From a checkpoint of a small transformer trained on Wikipedia.
Training: a variant of Adam for these matrices, 955M tokens.
MLP neurons of a small language model. Each row is named by its layer, matrix (down: output weights) and neuron, and shows model dimensions 32-159. Each number is 500 + 40 x the weight over its row's rms, rounded and kept within 0 to 999. Numbers have three digits each. A neuron's up and down rows have the sign that makes its largest values positive.
Before each neuron's rows, "raises" lists the tokens whose logits its output raises most directly, leaving later layers aside.

raises: " Arkansas", " Jr.", " African-American", " Mississippi", " Sr."
L3.down1298:503434463508480510495524432479534514590510459558487523457473559512515435533507526479502584548481522516438408493470493536439452517574517467378457446461563488523417456499476529507474459477503504459456478506520414514513466538513510469495442461413516563425527494497514466433441448519503472468536479487422555469461588434442534546554511504532532441580537467529516528559484507550566580491473

raises: "i", "o", "a", "f", "d"
L2.down1142:459542516529465526516515511420512547479508556471562520439478464519497489469458561578531506509536459493473491522480559500540428526480519496492480564532508530410568467538522469509482582507565449504483511504528520489492480529522485537541524441458472569548499586581572562443508555489482503460481527493471510501479524501499546487498434490425491492491500532538578560490514453466549518550547

raises: " floor", " houses", " layout", " roof", " architectural"
L4.down367:535481466501526497516573484484444423505555529492514567502515477527521519474534541493487484562471515447557546470502535503547516477486515488576553463499488465567438453499505494541527524567543473550469525501461591479475504501474496527489483495467466461438480453511582453460482533495477485540475551507444474464548442433523468507502525511529456402497474487481504524485493549504503554571513

raises: "n,", "ne", "yan", "ng", "res"
L2.down1256:448496552467476534475495455532454500533555501525535422446492482510449506523449467538442465517491460510481505539471508518503519434535454536476547438454586499527533547485489458520610533549488478480525537524428567537449421480465448508476549505501484513460509509455508464599525594537550413511478484467529473509476489565499458417451449525540493586509539471525527521418443555486516487467441

raises: "ing,", "ing.", "ers", "ership", "ers,"
L3.down894:472538455537555489534462497550485528541498445515522432492470480470522501499526483489526504513489506440487467518549493451528514533498591515440421568505520480502465453462534555489491494460457521460552525527388498537488487502496540557527507495485576526497475504499496530372505467406586536555508493626530569503558506519504483464466465465536515512486477476546572543524557542539553512554475

raises: "i)", "s.\"", "a)", "\",", "s\""
L3.down1125:437518526469490524494486480585573456581578446497573468526529513472526526446521528509467499538513520519540398560574501502507530459492452524533512566525451460506501472491470550423449440526434499455484585532516454441466491454542513516568477496482570456471576409486534561495503552539533513499585469532522522456510528454520481482506394492492538557457417485554541500465529485556519497540427

raises: " east", " County", " north", " west", " river"
L3.down1557:565536511487511515519479509542476479510483522449481512576528507508463479537537521569509482467457511513583520502524469504544520489530516532513456511520493477456466522489564542588564480535479483518543480463531450514457517520507487448466551433563501475491484472519537482518514487470518461500547434442521440518539449436449503583539566524534477482477504515499459483494472585525488502562524

raises: "ing", "ing)", "ing.", "ing,", "night"
L2.down181:484526486396539569507457493455467506469470613505602501551524456479502448591606478458522471514474427409492527532452515551460535508600470437478465438485498521475594473489477490485496515474512439476477466556579499510542497488570437494589513533520513478443451513454472482447506461441552439485526435496492462547526513505470474537494556474497506514499501467534482486491446508521497491518433

raises: ".5", "8,", "–3", "6,", "–1"
L2.down1503:536518491459489481508448494503428482477557562433463553520475442521551535504561475494462529484475488517537571541510507551439539438535512473541501534508533560577523519405431476462466561475591575517468465517511476439493560503521470525453551448554465447553492495442487531442525570542527494451534521473582536529481518477545483497557499476535512521534496485515470522520487523406508432525551

raises: "s", "sis", "ser", "sel", "]"
L2.down387:468499527452491477542468547482505447451532495431513437481498573543448577489575497486483509494518438546425512524546530481541502519565465513485451472434452536500507525526527520474520506496539505495463546506547487566528481530523454539538508542515513485536518496520533439510536489467495458506533503491509409498544520458450508564511554536490505511538529463552492505441463442491560544497547

raises: " 2–0", " 3–0", " playoff", " players", " relegation"
L4.down1277:540477511528504513512506495462513498504490456539490494436537535544578492580479474553514499512472519505445436478455566519531487555448436510484512554529499602480485548521506491586457484449532537501463521512468536467511475538495393522519501551487458500518515489549542507420515500498498496514504499545527413433537545553463520483516562490432493516539495513480513518492506551561405411484552

raises: "kh", "zz", "z", "k", "tt"
L4.down1184:481464516496481505505524488493441509527502542470504490542537513463591556522509518555530560518496547472495485582506549427461480486477516478539438465510567481560500477487494494499520512568486642516479443505498531591494496546478500497450542461474533512548531483505518459502511456493525481477500450482470381522464564501542524523515484515505436497550528497484493452509467471482484566569459